Part of a small language model's weights.
Size: 8 layers, width 768, 6 heads of 128, MLP 2048 SwiGLU, vocabulary 16384, 81.8M parameters.
Architecture: no biases in attention or MLP, attention and MLP in parallel.
MLP neurons of a small language model. Each row is named by its layer, matrix (down: output weights) and neuron, and shows model dimensions 368-559. Each number is 500 + 25 x the weight over its row's rms, rounded and kept within 0 to 999. Numbers have three digits each. A neuron's up and down rows have the sign that makes its largest values positive.
After each neuron's rows, "raises" lists the tokens whose logits its output raises most directly, leaving later layers aside.

L5.down1466:523503504486488518455518505526481501490519476512491496514506506462476476488504489506531508487493558494502529537481507512501471492472514494526497507503518486498491499505480539505515521504530496494491479545545471499488536474508521439522533484487505495510492510509513571500501468498456513485506508628531512553500488514510509479495487485518507495489453501485470502492505527487458479483512550531515509483482486482541506478501528498505496545531481522485526461529497498504542471481516503512493467493507501484520477511522451462519417523503506480500497499519502518517529469484502470491
raises: "===", "====", "==", ")", ","

L5.down1853:519505476527483534485559509514497546515517525518461506460520483454535535504479491498487480529530522496510534486475498483508504504499518488481471497469483503511504515497547512497550524509529529470473495529487492531539518467531509499479542516508498496475500454551505518485473486501463512489537470419458541472526511507521529482498497496507477483480488488526503475537513543507517485504499492529529486531530551503507466521482526502468510483505512528491522430521486544480474502536508516512502506502505556502507471515512505512508553564469489512535485497512543482548490503455455498527
raises: " grew", " founded", " represented", " was", " which"

L5.down531:543516493544505480512474520467494505512517479516499540531474478460539512503477464490511530445463530461474517518469524475499491484555496490459521517522493493485472502484463491511497517489498497481491466460441490488532478488483517492479484475499487498546525447502528475469563493520499521495494511504508512482554468498506490493532545486529504530468505521516491484502499513513476511482512480479489522500501495498481467537474505502554521481495505474476522448486515485511452500518490515459528500524525520505485479537484479536542503487559529519472480536545505450495514500525517486483
raises: "ers", "water", "burg", "ership", "ens"

L5.down991:507477475509490514483495503522523518505526448518501498523461514480518501543520469504475508535498557522509506510498462547532495542527494531445477494511529457463524539526529523498502507486540554484457485502478498466510509497523497483516591458542519499561481519466521543522461477489483478527502500533471524501509500524500539509474489486476511508510446518475500492486522502486514492525505511490485522480499500480514515494476440445496521554485531513510511441478481517501508490469536502498519510499487491498478488509538472491496460506503467476452551501495510503506499509508510503496
raises: "===", "==", "====", "In", "-"

L5.down942:516540477503508505500521440496539522519491489508497529509491484543543483467474494496524463480497542490501530509466524488506500508507468471482487489493487478446504533506497531524516510544484501466524509483545481514523506519472480531533506482490525483508493513474480529542484528495477462519477482485514514522477550530479512494522489513505490518527525482475515523507471524461545499509553488505457528466466539476528532556550516491476469534445521515491467479483509478466530493492482473524513498507497502463487478494502508536557516494516475510511498455546528501487453514489480529472
raises: "ia", "ica", "tic", "ti", "idae"

L5.down210:532490539511520500492519499488493490507521485503468497481500500453485512502538498534482513478517396518490496532501496489508473487522486461551528484494502504498498562512542527507502529506504489496504492539502477493522506486496486508498516473504445484530495522428549506512543499478523498489532502581485495491482492517530482492484504492500506481490505507494555500468512541486492495514530483514481470497506497542465496536519499467522494522495494506498474536530501528463485481498506515496508481500483500509528485524525471486478460495518492487525508490480512489496482489502502469489
raises: " Her", " She", " They", " It", "\n"

L5.down282:521495533496480484506562523510504516485504486502468506492513493534538513502502490465531477506486477554485486478479535497522535502495501498516513528500540519450474510487500546482523494513487512486467480521513481515474538494504508497527492540492468513518501480532522522501453473476486537502456504486499525494507486468436506537487542495476512450475496524481493519470442432478492505446537519521503521495470516515432508508501475491452496532486478469516505483505523501497508522482505478479460486538529468509480509524494508484517490493484495449514497515529508524540501493477495565525
raises: "e", "a", "el", "ung", "o"

L5.down1965:491477507486515538488487519495480495456499501504483505468487486502494457455490527499519452494500562468527547554515480464515520475510481551462520487501503494528467504526517422516537503457518464520490472478512536455485521499536520480556466466502505465537448460502544485506512538493472525467525497504528508452539519502518490467528497526474508457530468509479490503516548510484511517466457506497496496488468480461509477528480506465472512531503481468516466482483447556491486529475481449481530499527537495513480503528471453524505510473475492498539458532501478476471510507503481502490
raises: "ct", "ists", "ider", "ist", "aces"

L5.down968:542519508467476494488499522485467491484499482477492484529460499507479484501505461491520507486567487495455502473477486505525514438446475519486502500522535523534479480528498491510498475508473513506502489500501533475471537457509525460475475530489485490469505468516490471537512475520477475493508488574504481543483479485523510484478492465502508484491463511481490518501538530521447519517519578479548471471517501499541458480526488471510488483456478458478489509483481479452511547505466511496510461507509539519535515547526506516487506531507533533467480511510501502534504499522463496509
raises: "|---|---|---|", " meaning", "|---|---|", "\")", "ly"

L5.down191:513497486513516512490520482511470455544479491535503513493528521511502523513528452484510474481528520493472469522482493522492467511479529485508476507534491499486499522506513480513510458512505485481505503481482542514458512538475494471516511506499483481513506512462522511476523518510491498462512518519566469438482500466496488493507537446467477517462484476516517485529475480510497487498569517494481485501449506494481507495560484466471499497438499482501493503527524460528497481493533490503532515516476482484456498482485513512463507461551460497488530509502484517497475483480517503464
raises: "ers", "ered", "ership", "er", "ering"

L5.down1875:546519493475542482496491467505512519516521441479469492513489476527534534507505528508468469543482515520509504474512495537480538492517461520478518498534474482498519487502501502469539508470498511512507469531472514513498520475531494511573509456484475489486499499460486483529469522496503492483506483437499534508494487512538524528542535509488489503483464456470491507496484506504529544493489514464530522530471505515507499514512520502506483528541497470489508496488523496459499550527496492528538514477455503491580467538512484489467529491482589496527523497537522496537432544516514477483
raises: "ial", "ics", "bal", "ic", "ically"

L5.down1575:515547488514487429512516538487488461503528463457513515466506503499495456451541491467485520502488562498527513482463521507535478509435476549480465495501520483539477487519523497530544513469513506519509464470537517547472539467502497465521463496477499505511466526507519512485529485493485504505494483504530469518535505514501495465487518452521486472494494528497524476498493537506445491501485502546510491456506501483522466501500520496514467507501487461465515529490532501489501469508494505506494518490495490493505509541507487495514515576534535500505490499514502478505507474473490557484
raises: ".;", "|---|---|---|---|", "\")", "\n", "|---|---|---|"

L5.down394:506489470480479519515516500464491495541525479506527510527497505511481470470571452466455469488536513497449480518480483552495518523494511518474496526513512486499493505485479521545490504487517510497526479532518463485500539521454537508499521492529480486485517512518497523501526502510496525473504482545526519463474437475490522508547492472567526485467480496512462505458495543493515552463507516518521516512521510519494489464497531476441512492484568510483519511528492441515518491483508492500495497552551464516488468524494507501528450532518509479498491523512507471487552518469516480497
raises: ".)", ").", ")", "):", "),"

L5.down1948:495519512474483506463475493483532449484515512498499503485483487516575497505476560481502537455488497447535514461524481481548459475505529484518469567491450509488457541456513500493536542490481504486499474499503496485533536443534519482527493485497482462509507454497522504474549478505516532454495510507506494507473470555495521484486491507529541476507494563526501519498517478535503504523507523520477501518525516568516468440475504524509503504526485458509518477520509492493490549472522500491493547501476507502511492509513498491502508505499497472534525477437525483465508484491506474525
raises: " |", " (", " (\"", "\n", " –"

L5.down1798:519504526500506515495510485498458496511527470545515505558497530499483574502516491493497502516443501497514515517488466495496494497533520457523494510497507495502476490504500528526514510441473480482498489465478507511453496521511538488538472450485507512464500542469555467510479513494493474505448499552546484482471526513483481502515498486515474532487562493503502534464496504495493536502467494485462517536455528472501488496504522513516456502503532535440463480487457481521479539521491498550521481503465476508502523508533461488513536446508494489481477481481506506500493507520495493494
raises: "ie", "ies", "ars", "ick", "ied"

L5.down783:495536526490501511538504525494490521521526472503527520468479467540489520538533516519496515476489532475513508494497534482575513512519490472506460494485506508534442527518460506517534488533493514512477521463506520506508482453483506504462485520507495482516513476460529476517523452543479420452519462483522481488518494542511483483474507479492500479520529521473512485490457483490478494479522499481484475515531514517481511511520515530534480476431548514518499502520507501466514491500535500452497475546503549499508471478500513493474506506493514465490496498496509501497456519461512535524
raises: "oring", "on", "lers", "ler", "aching"

L5.down291:507453494480509480502480490485550493518510534515492518503535540487460478509523500516512547486478526525501497483481548492593487493535477497511471516481498525475547477496457506447544495489488481544473515462521510519472518493502490541491491484455517476540523460478501507476522507492473512507474495512472499512507492486545505524503527478534508504523523539451493487454518504548520505480503485518523538484492493469503502498556513501501527478491511523516500497517479539506474503495480470496515486508531479480468497477452538503473465446482525503520442482488501527504503548519510506509
raises: "ating", "ens", "ated", "ates", "encing"

L5.down181:518416527522482517523496478500503519502489490530495522508524492487498554497522486508514496509476531486482510502487526506501504500512509480457539527483499515493494511513483495498516483525471543466509494511493501501446504508500491532449483484519526497496532506538503525516492525509530494514500539475452537474531522458531487521466505505471496478523479506484519500511482506474485515503485484527484495467510481525516548508504504538494502528478515435493547503562504548487402497569502476526549557530513470473471507518447511504528474504504494479506495488509548521537533547467454518510
raises: "ca", "io", "az", "ai", "at"

L5.down395:487506461472496505480478523469493522516504458531524521493481468465477514506506469498529503479489502480476510498474472495500529504512472499508543521491477497564507502516474499454500476500459496489495498465507476523472480509474516551537499499525496529495469499468530517532483512498450508487522523512494493490529494453516518472482505485476458559534484468498485473511475524518511451459506507466541541525511507452479531494508536552476448473467525486502472505468493470502492483491457547523485405499522549501472511495531491488539502468528521493509495501498515499500565536480467512528
raises: ")", ").", "),", ".)", "):"

L5.down1550:559474495542519488522531523502506448492505509490523432534480513486510518496476518526536477476526533534477504440470555487501508519471515522494505499474493486478501510494491543469529461514495480519495479485510509488502517453517489493506453504493510478502516474509497506483463527508508510513494518464555547482507502522483499479514516512554514498476494480507532498434474526484513523506503449481511516483519528498498500526528549510489499488499477470526503511447481491521480537464485516452524476475517498452491482511503504516501490468481490493449490477471532455520469474479513547492
raises: "ic", "iques", "ained", "ically", "ed"

L5.down716:482510508480502493519514510469472509502511456514485529475476451498542541489532477502525479481499479474516493463504522479499480457505535480540497495494491517497514504502562478457511490485428479511497499496475513482476534491481536503464485514449535491523468524553510510449526520472479469474528510467486520473492471496478508485464498478516521444503544473477560480483483474478470542504558515499467470503512508523451509507488461478515519508499591535506522489478505523454532486492460532562532501505490495459497502462477528453457481529483459507445448486509507490533449529506500492535
raises: "er", "ers", "or", "ade", "s"

L5.down1385:519530497536486525510520474490448494482508503486481483513498513497531511502497483497516504485504500471461495504523442506529537440463503476464507470500499518488478520503472542533489542481481504504503534461514557482490504505519516510508515483491504488483503460483517490520499495438480518520500502497510488495483522505527487495463494494514492530450524518489509526541491492512472492505519485517528492506505537530511528503501540515509517533490514465447504484512509474475508542502510429510536519479503483489478500518513451537510492520541484496505501496513513488495504487518516502519
raises: "its", "u", "c", "ps", "child"

L5.down1815:479528546477494480475461482498477485502492481492484513508491520466487488545581524476502527525504508527479520536529486474534463514497535524516531491494511469472495495487500513490490503525483525525494486488586494436508514449521506512499493494493462506499498488539489473456483493483503516490515501549562532502474527550511501494471506458488538501483497523488492461546500503514493529492508507518506465512486537500516484479482488537461461521501496510537486484506496480460434534485496496548451485505497518512515520477491494553486511459493522496478519498470514497492509503510527519496
raises: " his", " her", " this", " their", " talks"

L5.down1702:492481531481507502487522499511489499490488474488527493496503486512475488514509504509482499466518376497497526499512489521493474496519493499536491509504505514486492534493522516489460505512485462539474499506502464517526506486497489490485504483488422498507528538420539504487542472463500477488552501635532500473501515506502499501459508489490557437502523493486522493488514522478457521470515520494499485502517498509485477522505521487506478516467498504508493535496469503518515489505494510490482468545496505482502501525494500508461470510520504514517488504505502524490511469519496465479
raises: "\n", " Her", " She", " In", " By"

L5.down2000:495480513390518505534527479503518482446496529489489500478467502491517491496492499501475487491495508463538510465470473475506449515460511511495501547503516532472473500517520496490489499493501516522537480495520447497517479463483491475475576477483473538528490511465531530511515518513510486500476525564501514528547513486465470473539504504511524528486532503465502500488559479496516473457541505513481498494492527501495509516497504493486518535501502480531493485495512495484539490453521509484517512501488520505502478483526499508514488537484522517539509468482532473492514463518505511490
raises: "===", "\n", " |", " ===", "-"

L5.down455:490539498486510508504462503481479524476478513517529560492498495460530507510467488481511493507510505474505479479491471518511481528461545495489535478500447526506477478513526502510459521480479487480524487444533468472482499518508494478494502494538503517469496544499526461466515511447492507553467503508552498497488522517488526474515521523524505494500522494484521474542532464524468507505500502443505513474500500486495489536474481490511505532509475471527499520498492457494521510472500496509546526529490549517468487510479462530503523534483496547527522496491479470460534506495473515469
raises: "it", "its", "z", "et", "ets"

L5.down1553:505491530516512516497499495500525508518480495536526503524511461488507501506482502467505562527475512481475489515468472526494500522504532510523454492529503507489509507484486514502541460486530557546469468556492498542504483500515521475477515529498496469468478546511533509481508501475529497499520522471533500500507503489489490528511517504531495489442453530497513509491500517476532483503420494525499468498464435517499514522506488491487504494467437480465495512524469516485460526448504470587509488512533517508499515517485501567490453466465526485499438455511440498512510509502503504498
raises: "ated", "ation", "ative", "ed", "ating"

L5.down466:492502502503485504474517518502537527521511521451524508467481506515489473507497488486513457480496522486505436488493449517480509466488487537448501535530540480448502496513495508480530490487515502519470497543508497508528485516454529493550485553530488490491508485524518485450493503505519467484499475491473514507555512506525460509495504503519487445505499480508501474547493455475530476552526507518517549484510504471496508521543462486536521483522556482511481497487520494462535501525484532467495512444471454555496539546500539477527505486514483488519526528489514499539477477494431495518
raises: "500", "000", "700", "400", "60"

L5.down1426:513547554502462521501472494467475504470496496521491513528494475482482502497510490484512450490494521470510541484530523509507472439473501475503518512490501491518487509525496530492493513513547508451464518491500520477516542443504510476489534499473438489529496522492502509481466474476505528497496518561505487567483496531503499499520477505493496501506491490447479518489518484506511479502468483522514506506490469481476510507491535519515479476517516499470510499521494513490527499477486496515524473501508505477519505532518463483500429494491491515509491532516489493537467494508501486526
raises: "===", "====", "|", "==", "A"

L5.down980:545521492462479504492496481501475500479522493501530506518519494472484492452495510491476472491504592455517500479503541467523502480477470538472492484545482514511557532458498475510502465479522506517523475446515544527516523493497500526540526500526489522490536477491505479538485509533522505436534566450520470503503512519527501526509512500527506526455525520504432472503514475510506498516493519489510489474460485448506497487477495505492488448501448484527491518486518490528477492476488481524521509485531498452485458501469481534502506489491516499492493483518461460536490516510473546479
raises: "ities", "ity", "ks", "ox", "ano"

L5.down1985:506527471476503461511470530477488455501529516483533504488471490507474515462506436480516559487528489482508495468510502462498502512474473516537494530506467491515504494480529489546522524485480505521507495480505539536499550468483473455513467484536550523465482514572542484458535452474514489487500463544516510531527477519484485496521534512487527462467502520495523498517499527466410516519526517519524502479501511526480491520526523494507488472481504476484488475481481501495493509543489526524492521537447508506510501527534469462499469527510533507512507495508490547517549471461508556523
raises: "\n", "|---|---|---|", "\n ", " =", " ==="

L5.down476:503487473498518468496536484511503533527454537456501514475496512577490503485520517517527512494535514488535537503517509492478518468530463471526501501526523547541514482501498513513495479470502484478497493481466491485525526528501563504496491504486468487472482517480469522505519514537537509515512458491491535489530485510515474558530472491440428507556504480504532489492468470444483490466518540506518510477510488500514521485529493528473500484499542542485487514495477513489498493487521496466489468491514509541505509492466483484494485541496466517497518514486486502528479460447492520496
raises: "pe", "fe", "f", "per", "ft"

L5.down409:514499487477478507516533513483519476523550504497543467505501516487509473512504509477452490503457512468456472496490478511491493519502510520488477511516486461527544513446484481540488490525494533455462517420456441506534511486495510499528536499527502517480501486468519502524505454486515497497509478543521502482523487505504522520488523522469465550521494507523466509519491508538520462513492525491511542529531493474534520449496506545507490465505521492482503506468543467504521452467478482468489490482519510472477481482532543549509515508493420515512515509515479520516516517491449518480
raises: "):", "\")", ");", ")\"", "),"

L5.down1461:506501521501487502472499471508499506487513457536495494554463483488476489518520492458509467467512507497457498523500507511539501514522509503451489541499482476505529486521437506526462473518485522515471503488532475505487489497501498527499518535510511466507480476474475508529521510467454517516509481530475502504477487506505506507508504477502453493508489471482443480483506502482558493499507494494529536489499523448500482457511469526485475491491524550487517493518565476504497483467494513536475479496482512493490473477513519538548476516494511500534470496524463498585519525494503509484
raises: ")\"", "})", ")", ");", "):"

L5.down1895:494530504486525447512478463510478464481511495458528533491524473422524465509537495478528517527506482511453514459495535482477486491518475485454502501527532506479493531523505525484502485485518521516488503507540497505492478483489522491487511503453502521548553484484503488480458509524459473503497510571491511482498470505489514493486505504515521488543526491511530496508453465522505499514521491516485491491476527536490544500496482535537497461457474479544498505508532492468506487471490491501452455570503455506480502513477504516515534453487562489481536473524509543480494507503480486509
raises: "ed", "os", "al", "aled", "ests"

L5.down1698:506458503474458483443515502466487516502474451503488502524485504488532478550502486445501511497534563460516543522446513481518495493522508475468476509509496476495475494509563527496498532467554506512484496505488509513504513452525521484492520506508499482501516493458492470457455496485465464534494514538499539460539509502526519486489490502539486489508470498481470513552504471557489511517481510464520487492494504459548497477491467523501506546511493495520478450498493508530532522448504529485497463469505463483481509506490502481516460469512509515481516551519479545532508521507501477486
raises: "|", "as", "==", "===", "qu"

L5.down522:516526538480488480545502510527450489518496495517480459451519486483488515521547487502481467484498506521470446500511515530526477529529487447542539494524535515501530450499498540520487499454473527514519520521534498504488503494474502497434432515496504518518501477530506450497491522475426521446492484542506448524486515513531480459527496467501523499490511507507490474499476506546456488519518500517490491493493469488485507483497470506554497500466521548523470540512503538517466489507554504476506491544486488478504568476508503528477481485520521483482456498486463495476464481496539513492
raises: " their", " its", " what", " them", "ously"

L5.down1228:492510487520489500490558513530473500517496522522491494507486475467447465467523512490466488461530486476488541543482531482537460500495508489507502492491496450482514529491537548533517446447451534492484505508527485522514525505484487451498535496516494499538547481465538471495493484462481526504475504556510519557505496499521508486489492510491523499494524447496496529508482501476512487459503521485474488489489553495492516488535501503484487483486486526481538476531478483532511539513512495498504464469534474482470486477514505472451496495489498533511473477484475488511528524469488503527
raises: "'s", " was", " became", " has", " itself"

L5.down317:516429523512471500475488488490526507495493449511515508530501503540506492481507501502537511535506496482532523470461476516477514509467496470503502465523499503501504502530546497499495521462526471479515465453458529546518506488531466512515508512494490492505503501510524517465476537526476539481489497466471485507538492492492516514546530484488479505508526492503523468517508433483485516473482506487482478513528522515480478546458501509494506474514524488492533482470490497475506526499475540528520489455481525478504496562499519482487507485568444517489502487539455485438499509508487531465
raises: "in", "ine", "i", "bs", "f"

L5.down1017:474478521494465485529498537572466482470467473530490530487454522513478497512528496507513525503503494493494497488535506503525509476480533540571540502500497489477489504511476529515529482476472512542479527513505503481496476510518521505469448500484500478559514515507486433488500509466475512440476521541482485520543558523522489489463498479475462503525485491476517516462484512505472482518458527457477509470498525478517501516475465509477498526496484519506510522472495519441491492492510460486481452544458475515497512470489487521472484491487487492485500501486517562510499501531521496515
raises: " them", " their", " him", "ively", " some"